From a checkpoint of a small transformer trained on Wikipedia: biases, capped logits.
MLP neurons of a small language model. Each row is named by its layer, matrix (down: output weights) and neuron, and shows model dimensions 0-191. Each number is 128 + 24 x the weight over its row's rms, rounded and kept within 0 to 255. Numbers have three digits each.
Before each neuron's rows, "fires before" lists the tokens most often just after its 100 highest values on Wikipedia text that the model never trained on. A number after a token or word is its count.

fires before: ")" 22, ":" 16, "–" 9, ")." 7, " |" 5
L2.down63:131161138100111125160143117115111130095143116118127140161117138139163157160108130131114139097116106134113125136114138181166165127147110112137096119091105100144110118125170158110108151141103155124116114131150149124131177144137126148166163090137141144134122123136075083105144136168111135107104149172182129155171112105142093154048132134136129145126088132139100117148111108150108128174168137100087113104147121158111157124121126121080089146162132108127101155063096145107167106144127123122123116134142102092149134088107093134114163143149149123094147133131130169083115122146109155115

fires before: "s" 27, "se" 6, "k" 6, "tic" 5, "m" 5, "e" 5
L18.down242:129152121114162103136126127165136110108122165138139147116142100115107095132113156115153103119076143122086161132133150126103128082140160113109138166132146106113132109138160097141103148126166095155173147146124138131125080144115158132159094124110160153085129149112152139126145125127190157110108160111117110093127134131130113128148110115097117091141130096141137174113141169113138122120105097157142129131130151126100140158128083136092129105096149090090137064097137132122093166167114136127154124094164118095131159152104175103097127186112107147174134107135163117163134108117097166117

fires before: " States" 23, "o" 13, "la" 6, "a" 5, "s" 5, "---|---|---|---|" 5
L18.down425:099123103112128124148132135152153108066182147146122085150077105122110152074122165140107088112172121126126102139173127122145093147106122147159135121178118147112101107124124061141075148118151149132121159121133127151117130127123145132107132152129164137110141114118117118126141097119126135156133146128138108156148144127161132154147106155113097123114116099124128111131127155123094099153146168128128114195059134184116136108146139101158127130091128137124140122122094179139175144112133115118151161106143124133120071115109144164137126115165147171117091151110157126125118096110097146092

fires before: "," 36, "." 11, " City" 6, ":" 5
L17.down249:129133140107158118067100138141159129101128106129088106154107132169111142096143117102168129132112138163129132141152104121099142164156131131105143140104129153127128101127129112117148108095118113110112102147084164127120110119129119125145122128138118112155116146108123104167064109112160133175143101159140128104126102103136155131134120136095088092172164126169128101143117130148171110149155165112133141095100121106065152136091125163129123132108143108159083154180106131116148122117145078109141121145107082126170116122108158120127153149164171189157122095141158144124161165099122107140

fires before: "." 21, "," 17, " season" 8, "–" 7, " " 6, "–0" 4
L3.down667:147112154110126162077102097152114158125114127110143143148166123118152092135140152120131110114142138131163120167105093147137148153100096096126092173119117162128107148141125128086131107125125109134126133151138104142137139118125120158153070148154096073116150118094160089138103104103109096100105139132109104130139145152140069099181121135143160103101163143156126100119123148112116131102160145098124119171156115183112109163110155107110114124166095119123140125138157141113145136130147095090091136074140178151115107156162097127132128116170110131165159164115177152134113133120151113119

fires before: "s" 35, "ter" 11, "ha" 7, "n" 6, "om" 4
L18.down482:112120071110153106108132137128131110151111137104096116119125144155120133136165115159139106122132129131096135152124158151160098082115145191158122130119151186084106117145160145114147121119087120101122143112110108164089132130102118136187127130137164125109103121088123133142100145135091162116144140151095145101142126167089092130104147123085145155139101100109121071147131141110137133114116111086133169117116142129144133146112176143142147123157143155133098167142108131082120131085121138146085144104118129156160122122120113182168126123124129136142139100149090162119186186102139110143

fires before: "ic" 26, "ist" 16, ":" 5, "ical" 5, " |" 4
L17.down180:128142139085147147120120129138169159138133111135099129159136123133151119137119105166124103172148131149164094152091155142094126110128148130115103101122156137123130113118104127151130101115178088153094110158138091111136113114131078183110125139153172114149112125179119143160132139156168147181143135134057112185104119133110113110127139070121114172164141107112118058143116154128113136101150137131147160123112096108113156118122117131096140194128127090177136133142097128114092112114149108100126134157141126148132105107106127115127125100145097125143103146137126080152140119105118163118

fires before: "ic" 21, "k" 12, "ical" 9, "ian" 6, "ary" 4, "n" 4
L10.down44:141134145105089173125111135159115134118160131159139115132126111146110126139139139165121127110095118110144107171116100110099142100107113141161086144097074122079142132120117158145171104146128106088120138070126097169126102117097131167177130136083154165159139166141112115150130141115093141124125152101106138128153159155119115127113154120127146185177119166104098099144125123080102131120091115107103119166139152119092105112119145196104131130140145149139118104151144105151113137134135142161129120120136147161139193107116110133133146104141096096084113083141105111140124159149132152132

fires before: "s" 22, "," 13, "." 12, " in" 6, " and" 4
L15.down691:129153126115168129098101137160080138154054162117149133122120117132081119087085075103128129098119098135095138129114185122098170122119135138142112122122099129141156112114120089107115106180161165111157107130112110102091120100149142176098132119107187093131117114139114113118127142154117145129147148167128141119129162084134156146135144162121171138126133122113163134149113112125117137119093114126129120097117157158109129120106096144157125085155092171150143108160149146154096107124119168139094174117120086126125140162144149121142141118091111164153108147151164113143131139157103126148

fires before: "s" 36, "k" 10, "pi" 6, "se" 4, "te" 4
L13.down48:123139136126156103095095136141097142119121103128118200096128184102125101114138145121106092107111106122165165114101151111136123127148085143144124134118134152113138101130138112121116184115105162172130131138131114145159121155104114138100109095095141144128119125140143168108133148129112092170140097145134168128134097171115111141116136132120112101119139101135084137104121161122151107115126123117107139183158104181130157124141150097120142140137091126123113135111170113164148129128140116092118107088149163147146083077175140138116120082134133082118208094143155090157117140149121114156

fires before: "\n" 45, "." 8, "i" 5, "an" 4, ":" 4
L5.down583:100161144153102105134075130085095145126121137131128149091068142130103149167168183104130131133105140111109125120167119098123120127115141129133133118073168156129109136125073135100115138124122141158090138127142123117131132118107123151117124145133142176108093123147089110165131169103130133113124138170099093115144146133162154092131124103126160130110129111123129127104171149131142117148113074162095116135114130113183126112148104135127136129125141096159145120123139207113132189133101118125131138132127144122082147164064138092132135149116083112137151143137122127111143155156190143114

fires before: "\n" 36, "|" 29, "-" 29, "|---|---|" 4
L13.down105:134115122142124081159091123120165166152121121108117146131131136140145087153099150129168132106140167087141123153089165120117117141091103104141151141142088128098155100160134154101115124151138101144132086148085128150158120129118095103162110163148152093128100119138145156117157105102132154140146097083124116105123085146184149112107172150141138141116187154109118066125130132133117135106144094106103151162107130112133144121077148117095169150170097167151072156141093140127104100122105127128146133144147136111159133114161116163140098158141109096122139146151141107139121092142125113125

fires before: " the" 50, " B" 4, " " 4
L18.down291:159111085148137149133085134138146116153132134140099098136138151150160105129140135115184092144142097116158154101116124117134159084116116102138117134119144157117129097127121112121159122184138172136155103107106163126094142130127139111188147122121117141139163099129149105154116119182104142128088128140093152124129104114074127095119144153110127113096159123169109113114116142089130125157185155115146148141131115135082148125124090136139106139130089110170142118157093157168115152156072068102126146087103139128143125168135111132083112162146075120134146150122142144134091120131122124101

fires before: ")" 31, "ed" 10, "s" 6, "er" 5, "io" 4
L2.down638:107152123113094122106121126122132094113164129099101128146143143119092148148123160105146183121095130127121140120139117127132120136170084172151076133150098129124139134153142128133112147087104185147131142093122126133162143088085146122119113099125137129135155132111130098078165100123138163108101176121100146145125096112131140106154140157116105133113102163159090120146079112147138161112147133115078109095116079147117124117155098146132144109110124112125144126121079117115121116148111166121151126137151145157122146184159157101170153189109165093144110117115128153106130131177176137097

fires before: "s" 32, "w" 6, "sh" 5, "l" 4, "ja" 4
L16.down674:158140151084113122118113090128092125113099125137169154138168140128133107147123077122152137117138178137115151113169136125130140128127124128155144094069133080113123118070109112111100128116122135170159109128098143156149139156126141086174122153123114126139159088128162160111119150184142123112111119094097137145144155121145127115085090075139090139117115117123164119142083106101157151155096137155158184127137104118132124147150142102183122144155173104110167128125141129117120102171153139136140084116114086151062121148114120118119156141141139096108141121107133145142123133146124117126

fires before: "," 14, "ed" 11, "d" 9, "ative" 7, " to" 6, "en" 6
L3.down155:108137133118110167125138102157142133079097103101152143105131166083080121119179153158121110102140126108134140130166113113101132123127139145132113161131123133108123073107080112116141148129120125112153110132162095177122109104101111127121115118097094125102147106164152139154104136129122161133109160148136099136089110122122153147129072140100143155133139141129092123104093065146081175121143150112158171177122145124154130131144134108144147125103134124116108101138169114147147100092155147128165109151145124126136122149170130086117166169161125108155137136121121109142182100137139078170

fires before: " |" 20, "%" 17, "′" 9, "y" 8, "s" 4, "th" 4
L16.down197:136114128141106099101165097152129131116164104131125112122125149117147135138123131094135081111115119126093120113170157174136100117142115089133145128149149119119138179121141139137117131149143129139139190167099143112164139141164134113120121131116113140115123169118072167106145154125114147098151122113121111120164133138142091100101123179088157089186134122126104162118089137131081117148163109108143132146145106106129139100143157125161141120112083132177140135098128122118112107114139130135084105104159166094124139154113179161159102165148117133128072091154099121082127159151085096122

fires before: " |" 48, " La" 4
L17.down597:172102116124099116137135124113177165134101115085086111125064136126158160119144127109193147120115106142143130144061105122098189122136124139148102142118159133144114114112123165110161115130156119117112097143156105098146140081141115133108143104151108119148117125121126101153048114097104122191132087153132151120152134152127112105119129147126175156116124132131103095126122126140121096122127127093161088147107146149147139155096145117152137095100139146142127103137132171162155128148129088124096163167132127178116140133115143135171122108153121152121115152096096131141111116109137107150

fires before: "b" 28, " |" 21, "B" 4
L17.down176:132150146123115141149121113103120150133134180095120136135139098123167113167119126129152157128136144132108138092172155136119124132186121134092127108117104070146120132127070103122105125131128105127111096095092120125132113119084115116126118137114117155160108151176125161131141106117070075120126103129162147089130141149126166108141134130121127186124154139111147167104110139153146157128123195130109109055137148110119092139187167173148143135156137132115151096136124136110115130126130110074111103131084133118141161160104169124147145120111100154126132107163139125122155126103110086128

fires before: "\n" 35, "n" 14, "ton" 7, "e" 7, "d" 4
L5.down444:158158149164101144087100127104135142121113176129157149106144133142137119084111134135179171114110125160132129109090106120111120096135110126124166142132114148135116113087098171111144112135121090138116132133077117129119117140116110164151145098150135178122183106125153120139077130104109099146183136127119139155128143108112101080128137111115094104156135163106127087130111123107153147112100148117184118151130111135145115135110172101173135110115140159144095123104126100160103134154070091171138176122163145122163102121143123117156152109105100118121094111107162158142128140097139139163

fires before: "er" 12, "et" 12, "t" 11, "ron" 9, "en" 7, "il" 6
L5.down641:091161122213068113138170088129095118130140130140138121138122121123121176129148126137166120142149143099124157166151151102129132121124145132170138130096129079087107179132124123118162157123112132122125145104116179122156124112107110114116088153097138093138087079142144116123116145130109152164128111105092128134074133128099165149097099082148116127123164105104156140150133145125132130125161162130169106185126131123123152098119123101160123118130124153082086101114143149164125118110154121128135131102100161148148130145094171082133121155108120156146084136132131124119125133121133110095

fires before: "s" 21, "st" 8, "as" 7, "se" 7, "al" 6, "g" 6
L6.down644:140125138112157130102116136132120129149129161133148086110179112136125117157116139137188159087129133169126107121102146165104105129141109157125152123087128074097139114136176111107146146128158111142151060162125126068122124118137128126150166139134143171125097104142134147159137082154150097160161127129079094141122141109140131145094135135106125120138150119155145116162100170089136101139155090121156101171136131094119152130121132145145124119116145147101097147108117075156110108103081108125131120126139075110154109125154147138118195134154089131150130136111071135102125126127111124121

fires before: "s" 27, "ed" 26, "w" 5, "d" 4
L15.down455:083120168142071115135147135132169103089112131132145143111069130115100146187157151123108123104112134126145090138096142100065108140153140144108168134130106155147144125173085120140151118114072141135142115141141141121155119137109118090143151143119119142116146127108109096113153134175103167169123114137093098124143163149152173150129097172129151127128131137157158144145105086104132127122155093132133151137109122113136072121143150132126116136097147101132114131177120137089148113084095117108139186128099160124077153103137155153115165144123123084128129132146107134115144128110119161123

fires before: "en" 14, "t" 14, "ro" 12, "ed" 11, " |" 8
L5.down214:144129152118093172091127139134122152116098131112164068127173110128135141143118128090109080127129144118089099125113102149114163130120108109135110164113189126130110120119112149185145152115131128132131131133145122128127134093110136135121129163140105092188155127137142154116185122134165111148161114113082130168174138171106123132149119104098113149115161153101190128087140150123142124104097141159116122140120103095121074121119137121133125100151164139097113061128119145128106158129138122100126108113132162108155182126130127121149113064116112116138121161128126116134157172109105123106

fires before: " |" 18, "er" 16, "n" 8, "en" 5, "z" 4
L17.down618:155059140115091136169124167128107133120128122133121144141096147122096127111100124146124099111135094102109131113140148120135117144128151134132131123194144125129209128157158122116117128128069093124097140142125120116179135100153122141100148151161117128123154189148155134147219115173119130176134135132111134136140122125132154141117139117118132142105161135144147127141120138143083094131122132134112115176140121125111156126092098120165132127094162098085129093134102090133149131141137111125131143127150126130095132182130115098099070108126117082138144094125136108150100080105112123140

fires before: "ch" 19, "le" 15, "ough" 8, "am" 6, "s" 6, "pt" 5
L3.down745:124145136148117149103101133138130147106117143143109122144147099163136125115113128104171176159130118110131091136119142128109171105112152102157132133106093128143145106091131123163089113113127126118088089137101122118165091126141105092146150123203076092164138130147137141149119139130103085125146118141116137137163140154148087082138179122123147112140112155101151154091135111114148115115150152139121087170083128117145155114083155106121160130120129170103147110131117183119127125160129130126074130126113124176146173159083108123154165078131118118145147104113111167101126110119146150106

fires before: " to" 70, "s" 5, "lo" 5
L17.down755:120114119146104134139128117140158134108157134125170170161104119118088126128130111136134122107124088117074106098118117128119120142119134131173172120144123112165123166163137146114067125146134102102136114151167089146155120115130136098134132123115117116159152141132140082196120127138117162105179128131083165127116126187134094111154108071144132146110139074123136133141118109127127095141124167094128152131136093078150116123154091104144157115099120124152136130153077150162126120119140115153155114157161147149146068148121128142153166164141122117097103139121107136106123114082162089129

fires before: " |" 37, "ar" 5, "." 5, "ig" 5, "it" 4, "ru" 4
L16.down21:140141141136115125096127129180109147121100133138119108095136106131146130137151120167128159146089152148134068104145160157099140151157130102131088156126123097133108139139133121152137140172088091153136088109137145132120124150085123118078136163133142104110139139142102113123122078106120173116172103085129139098144129125132089158114181124139108123135132107140094111188137127115144103140132194171126103121119150147146103108118105134119088148134134134126157169093121113121127089113110092124130107113113159131174164121177151123118082118150165128153119148130086104167136146109144076145

fires before: "s" 25, "d" 11, "tor" 6, "on" 5, "it" 5, "ent" 4
L16.down497:115113140137061156121107147149136109114115144112123087141146175127144167142165115145141105166099137117110118103132116136110117150186112096136121138128136144133139122133148112127123128132108131132116147141141178113138154151147128154180117141132124142101139098146084091144109148161137177146128159099114136165110156149152089141139096147167109147087111106132114147133119157089112147150149103127111168099162152095105094093111127131143113139120160140133091114127124105140168175097158078110120115100160142201133127116128133099150083081135115133111099092102126136094136150101111122070

fires before: "\n" 44, "|" 5, "r" 5, "an" 4, "gu" 4
L16.down622:200152146096163124143113145113080104163138114121128142114128108088124105132104140095122172145122133135161138125128092097094149095166107128134097106124136142140121114127128089126120189129123121085068118126124097122124135147132077148139142141140128088121146152126095132126170148101169149102138167098131160138112134118151132153099148124109160126141136118081156090122111098128152149118106119160114112122125102145128114124137101126142141116154131133112109122103159133146150159118139124096075083120129180131170160130129154090091160205151097136118155135126120128108132134152145103187

fires before: " " 52, " 0" 14, " m" 7
L18.down136:117137160143114152135112083097109131127134143125111141115129119132126139157141152125124141140095128108168140133163151111179151140116127118166104158073118153160108085095112115108119134128094149120126096132138140115142074124153092086112136122140089100148130143140116149119082111159122113133140112178103107178113136108128149118136151125155126132132099120133148115110195122116103118112068096115154116139169144072109109137134109125099117131112163146113112136113114130104124130154162147143146140198112121131101183138125150115095088119152106137119146216128133109125145137141194125112

fires before: "\n" 70, "s" 4, "ship" 4
L3.down508:124137130138138101080101138113109125139150100116121133127107111163145130150123106122134140110116175161200092149127107114102160145144109103139127115127097147123137157105140108166153121116142138111134141158148125097092101128137157124116139148109073143139082092123164170120132145135165063151149061093128100158156154169129116141109185122122152163173139114140102159110109092123140116107094127120124135095166156097145114108136150143105176122105124104080116129141102131101145140182131119130127123119144113072142139117147170089098150115123138153127110105095143149149154111117147129128

fires before: "-" 41, "\n" 22
L16.down114:136171173141119111123120161118191124131096091107100121094106140145088154113097148141132082137105101095106124147116088150113104145122142106130165106149140126120128136104124140151132126109099140121128100179106124151178134130131118128109131137140142177155087137139142122126172120136128117084137118088123122137139122186149129113135146074150128112133116101116144090067156164134145096148149126145140136149102117116156123104168072101112182111126128126081107106128131142128110098129165129133088109147129172146144105157125182080137111124110136145137118153105153152166160108140136162153

fires before: " in" 33, " for" 6, " at" 5, " a" 5, " and" 5
L12.down490:134166143111163168123150124128170107130115186128129126093128123140138149126098155104086123181113128116120095115131125143133099136132124080127107143162148139116151115092111153141103136152122128150134109109105159137073091152150166103132118125101119147122093137156132129131155182147085122161109122135152123098164155129126134115136120107091119128101127126117101096154131129077103119117114186173149118155097162113120157127070128137170148106114122146133094121126123134141133126113066140096141119138160073133097127093143088127143118150163173124121133180128152100095171152142142098124

fires before: "ic" 13, "n" 12, "ist" 12, "ni" 11, "ne" 5
L17.down741:122132106096179189099114168136137153115114140132102095136106131112151104147124093108136103125153135112132141137111119097109160136162137162064130124110125089108144123100098092147179118136120123162121142157106101131127101088154149139137160128105129135146133119112115147099077194125129134061111129125137142165131128117134095146134188107105114144126151145171120083136103134133125117152158133167135147133117121070116133131172144126127120132096056110167126138105098132150132086162104111129155142117131115116127172110139131159133122173139120140093151160143116138112155133154093124115

fires before: "," 22, "\n" 12, ")" 11, "." 11, " –" 6
L15.down664:109142119135088126118085154137133158177135157087092126125120091130097160070110082128148121151116129106130136151110133122108210104115140133161116146149102134097124125112127103124148111093136186150108123124154104134147099074185126149100125143108134138133082100137114138124121128135161151166153109124123143150133113122125122138127165134105172135121090112150160131069137118130144076104147168145095146137161151137101156116122093153104112106130112189115089126111145172159146120145123121122101112139092102107118098135149121146107163130166128115081147139141127127137136157140137133159

fires before: "," 35, "." 18, "s" 7, " in" 4
L3.down269:119122113135103144117152123169086163162115147093149170128193112143126136129067134133123116095134123153118158149090161138124155129150134134135159098126097091121156119183157127141102125124107130134114111173109121115139091084147122150129106153110129133134103117107140111103137100137100119152077101150121134103149094116124146084147139181079151116130185111116147135134192163112143095106106150148143151145163122101099103135128138092101139114150135138154156138116151133080115116094158135091091103135123119094110151183155129126108149134140133116124156158134097141113135140141080123116

fires before: "tor" 18, "ment" 17, "x" 9, "ent" 8, "ance" 6
L5.down423:110144144147143128138129106092105124202137117118151176156108116144155101108171139135119109154110141163124143153116108091147138146146113105128142114097125121141115163161094110136105068152110114122126119118124144126112148115163123131142173096111159112188126123124078151131169136130098110147124130114108162123124125152115135115122125162070151137141132133138112106123103108123140122149101128147093140153127104133134108160147123074155120079096092109148139150152074107150120119069121156112137171091167148147085142097131121107116146112145120174110090150162111126106122174105112172148

fires before: "," 25, " the" 18, "s" 5, "ary" 4, " to" 4
L13.down163:121145114108108150149115152112169142116158153119147102107115131123117163146124173152121093109123104140192140157087114087092169104120165151122117157132136118124137174097123111153142104104164171136108127102125129146128153164149126140113093116155156133090118106156105083093145113109176149109152159113102136108110119115126127141150136196116106082106140116091160134144152138096099133115087150130176136136145166149128142137114096126156137137110121121101143152129113116097075090113111130137123155104115115136132111133122146137059163123127120130114136162156161066096137133121138137087

fires before: "s" 40, "." 9, "d" 4, "gen" 4, "l" 4
L16.down146:092134076132152113123090137115134138142120154117112185095161159134110076118108179151113141119128092142121116103155130141102119103120149132099118071093127144155090147123119175113112139144139113109142145142150127120109161137134138203137149096148122099146134100126113116094114134123164085138149139128105110119091145061142126104123135121159145119153121164094117141146130112156141104101148151068094136127151097135093145151160115154112128119185168121163117152120110139149114105129121110123158139129154138144159105126116180142162144141099107114110132144150162134097120141137148130062

fires before: "s" 20, "ing" 9, "ent" 7, "-" 6, "ance" 5, "al" 5
L6.down469:093160122153127151117093127085159139120122102145145103123123131153115107136156130096103120102079161179118128121116134126173104071145147125155148166120107094103083121123114120142166140122124124153158136127129142120125148135127099130148080166137157100144113110144095114163130099117150147119122125124092119110151107123144140151092151192145125121128156137132131169132126108096113074112092124128146103160126179107166130148148175126129146097149108152154124158127107085093109108146144122088114120158114106143157123084098122174110118185144098102160066114118143149100132156123131141139

fires before: "ed" 31, "ing" 12, "d" 11, "s" 6, "t" 4
L15.down543:107137136152157150136114122105112135121120103129115089147119131120130096130140169116148129129164144133093192125101139155141132099164090139134116100139092119119113091121147134116126132143115092125106127078155163172092143153130151117109120116103135121164106130080113130155156093147160124102151125146106110144164126147127137149067149127101126135140121141137138158100149145124095099175135170131153120089129158116150160177185150170102121096142116118174126106117111126102117127073138141139158088105145106089083124159134140173122115120196114129105083146120101118122123148105102149126

fires before: "'" 23, "th" 12, "°" 8, "c" 5, "t" 4, "s" 4
L17.down579:079101117137097191150116129148103163099162133116092183100132137122144087163108116135117152121107121135145130150130132119148094123105116174150118098146143131101161165112101168136142116127123145106102156136149112137129111146154163109136095158134127126112145119112131108130166127113124114141109153126094127118134126101129140146101132166131116155093144138127112104142106137137133118135168132088084071113105144142130144118110160126126157049125068110130116143111136097081180172131199102133137141130113123143105152170173138141115145098122145107100148083124167146153140114151121128098

fires before: " " 25, " |" 20, " hold" 7, " Time" 4, ")" 4, "ative" 4
L10.down530:127103131115135150129114153111121107108132087141146223132140147123190161127090089167091128137143137103150148108121120099114081159123102117172177123146123163108115103138094142098129144167123136171136143152102163119151088105123082127143136150140109101137151120141139117136130088167120097154059141177140110115111152127128140119104094151133153164106110084151108114155148119105137128126121130101126154153152095111116137125112109116131130100084126110142126179143136081118122128121166174149144148125113128179157131107121124092130106121098139097158150113144115119123138105116130143134

fires before: "s" 51, "t" 9, "gen" 7
L12.down600:095123145156128129170144102158129112089098114165098144121170100169133104084167130095124102126120137151105150152130122092119141122097089123061127099115133142146135168153105123104085140087175164105145149123114122157146140172137115119132131112135137146142125125143099144124119138135105140137144157122137132125093128129123129146150100109126146133150087153104127141125138100142074152121164129134163143096147109153111061148160091098115114117112128126113125118135130134150151152114160142110095068144176174146116151145083075183134161100141154103100143118137111168135111117133147102133

fires before: "s" 20, "d" 14, "i" 8, " " 7, "m" 5, "ty" 4
L12.down564:162121120109124122116115132129162142150165143101132117147140105129134075126158104157139176122151086149153112159138159121099114140092149114126160127086126102126124176157074116127115105110110108175152102134106141132131127106148140162144167123109151190146109079089127131107150161126104160115123057142141108098141094097144118139128140114134121131156142186125145097124127144132114128153140121146149161131140151128085112065118156156119152123078082125124140099130135136099164114119133098119120182113142165170133121095162131148133160112108120118097104102114134115110088139143152117113

fires before: "%" 40, " |" 15, " population" 4, " " 4
L18.down559:141140137138170155143140105108106124146139190156110156149153168174132087145136137128068092112149085132163140152141124124130111118130125155168108088140116122100115110119137137104111129147112140128115102189137156112107131129094128129195096160131107038095125139160128133159140099119090132115139101113085115139141141122164115111132110113151153121094115140111168154123136146152161136158175140121134110120144123104149117125108164124122130085133145095129131140079171128142144125145157103163101102125132132119145086131100112133150142094123138128093152127130150099096130149097142106078

fires before: "%" 26, " |" 18, " m" 9, "00" 4
L2.down81:162203149133122106120140149102120197109098160178147131147120111140122142136098160118111145159153132120099062129146143130150148151127109094150127142131127146151154140123146100133134126137150091119098101096142126141157145138125125103121128147086150092118099121102134100142126104142125135130159124072154127096159128139089090108105113099127176127109113149113110153075119121139119122138165134117108152152130098149125157166098144121116135106094097133113123142126130111118126176117082073128145095193130112195142125117158111125125149152142128124137137117106070125138113137144143150081

fires before: "s" 47, " of" 6, "us" 4
L18.down477:144155120124087135148108149119123094065143163161112124134134080154118114135148095130139161134118132101119126131123161105147133150106131124103138117086144152124135150128109108110054126165139125117166147100149087121105150170129093189140125130133148113134073112163153106140181122128097192106145164113151123123137132136174108123129123109108158121137134074105081176152144125134157153117114098122136141146119153140108138119131093090118136157098145136129161152153136108126146146109080140116114080124152124137136111130176116172102129150132108107156102164120119141096104128127117120084

fires before: "n" 23, "er" 10, "r" 7, "ic" 5, "st" 5, " 19" 4
L18.down662:135132172131113115128121107140082149140130169129153115091130149157140145130159133097181122142127125143083104148112107115125127118103154139123146096129129138091118173130137083093135138133152138096105130133114105138137142100145090120118165131129169107131121160119110097071146123144104146160153083138124156130109081114150151128141085165140088100108110134140125105134105118083193165149114132148126121144144138124130154126110155122131130170111151129105129169095159121132082110133124077150106158150138106174129152185100119141140101153083126117183125126091126152139077137109138154094

fires before: "s" 20, "ed" 11, " of" 9, " in" 7, " " 5, "ing" 5
L2.down353:107154119165110130097111136125109111106119145133072145112143172155159102143100116114204108155121092141108173112143115139119128142104100131130153139151123128142103095148116075103102136163107150169174130104102125121094182178131130103141106114138103122107129206145139161136101116103109101118177102150142094099114113135141171087109121150142147111132130149153100148105094099140135121111117153144159095159152098120146093104140125123157174146135116089153082108118124122127127170145166130153135137129107106108106129140109170139145117137118157093120109151151127137115116140116098135127

fires before: "s" 39, " |" 18, "ba" 4
L16.down254:138142103133134107124087155125155175135160131105126159134122111111160119146161156089146106137104136137107136144092122062123117097125138132132106085087138145129100135167121095137152164131105115112126122135159132136144104125171128151152105187132135162131157095133150114126169128129139139154103113119131160073147119135121118165111163111083134098111124075131107153127117159126135114108139100084114129143137107137151099090135112140128173104116132140075114119179156111126139090151126146156153094100120125147143089101144124156121090085179129158091180127159147107156168130140099121135

fires before: "d" 17, "ute" 12, "ment" 10, "u" 7, "t" 5
L13.down289:137152109142138119088103110142128164136121074159162150135156119171136122129106135109132153074147113162117114117088105140137112102125126096130129142083092111123138084111133108124156126115110089141176116123146157138126119107145110111157088133117080099112100143106123164163124151122142135106168170117157123161126131152160117151134100135118146214137102118095121129095107116091121149132088124121139172105151160138134145109146139123111092115137092139126067128163087149148123130160143122093158089124124138141133132163141138132098152114158129129118190154124135145122104101115100162170

fires before: "s" 21, "al" 16, "ally" 16, " be" 5, "ent" 4
L17.down573:106127136139136155075153157136100164137084159138132110146137136096091175109153157134154140129126157127137151146113171149122090098151113135129130092145126141092138156117128128151105116116137122135156144098095150160134129122136117157075129102117159155140145100128138202129148102139101136129127154138108149113124113136082109113116133096132166116186149131150103118117146132163061119118139117117105157124125133128057133116180105149129185125116141129115103125121082139142127138107123083126112121140180124134160129107130145100103090153104128095155069156151126131154121111090122125089

fires before: "s" 51, "as" 6
L17.down285:118114116096137117124105103105107155072176112125168108128094117105162158122100104106082191105144129120161133127135088176121097114133070097132109155079089134136113114134181094168165141135146114144130117141151118153141086114126116172141146136107171115132111101130142115105125101111106159124118137116147136155124105145147146161140176124108115144114114144120112119102161103145115137105141160106158119179171083170135096152132111117092131153113111145106138101140137138110136138109140119122147071150127161145139177156159128142123170112113158145163131120123131123123082126148102111126

fires before: "s" 45, "ba" 7, "o" 5
L15.down454:099157145122125147121106096119154170129116131120127122146127155126189118144127108158130092142182148057134091152110125104127115162117127153138119145126148154112138160115098146111094148122126110109106135103111174107124115144148167164127091136142111147151123130112155114148131100140149103154142116148080143169113148174125092081097133132097086117127089097138096127138147166143143110147099129160144086118097114137132115112128127150130144128137156105142148147121109180114141136150068081109069129151124114129132148131123135156163119101101134155138133112119108150107096085141116208119

fires before: "ent" 14, "ed" 11, "ing" 8, "er" 8, "ally" 7, "al" 7
L18.down192:122094109128173098071121170145129118111116140129141114100156130151098114151127177134091099155154119149165099147092136075140152087126080136136117153128133101158094185113172116108138097150139108100126125166133145169136093125149108137122092187127132135152099163121116136088174171113130139143135161109131125149141117150105127122135116160167109142160120132110141161149155123121141139147124146111132144078091123132086141100165147134070136142111112179146084121098131143128143133116095130137128121111151093130088163104108152149161103160120105129121091125119106135134117111103122125117

fires before: "al" 19, "o" 12, "et" 11, "f" 9, "d" 7, "t" 6
L5.down14:126126145175104106124107156087145135137086130151075129105145129160167106135174144164127132143151176113180118146112156132149105113125205113112146125090112110130134142109134110148139129110171141139096125106102125131096124120109141092129110135123132137092091103147097165097124134094114110109165120142148090112101155117124124093128114092110133139130129174095143152171117124129160150157090121136126141117101106126128121136101139118199087125146128136125117094131119090128129144099109108191106137143109104117134145103103102155127152108199144132109182149139140099138122110141164145142

fires before: " |" 38, "S" 9, "–0" 9
L2.down548:127172092122154110139121116130114074116162146114126150111162149172093103123164107115136137093107115145153133138132118144145131139129150130119137079154139112147147138117127167124095111145103115144157126131111107127080147116136165092148182126090125092117139144128122116156166192139141104095134146159125113122138126143138113105127126174116090136118127116128121111163107122089144161167055099139092124135145137132151135151098111096147091161131120115131145165155115094122130153148092151133075150153131071121190110115147125132056104122090134146134114143164145105098127119131139119144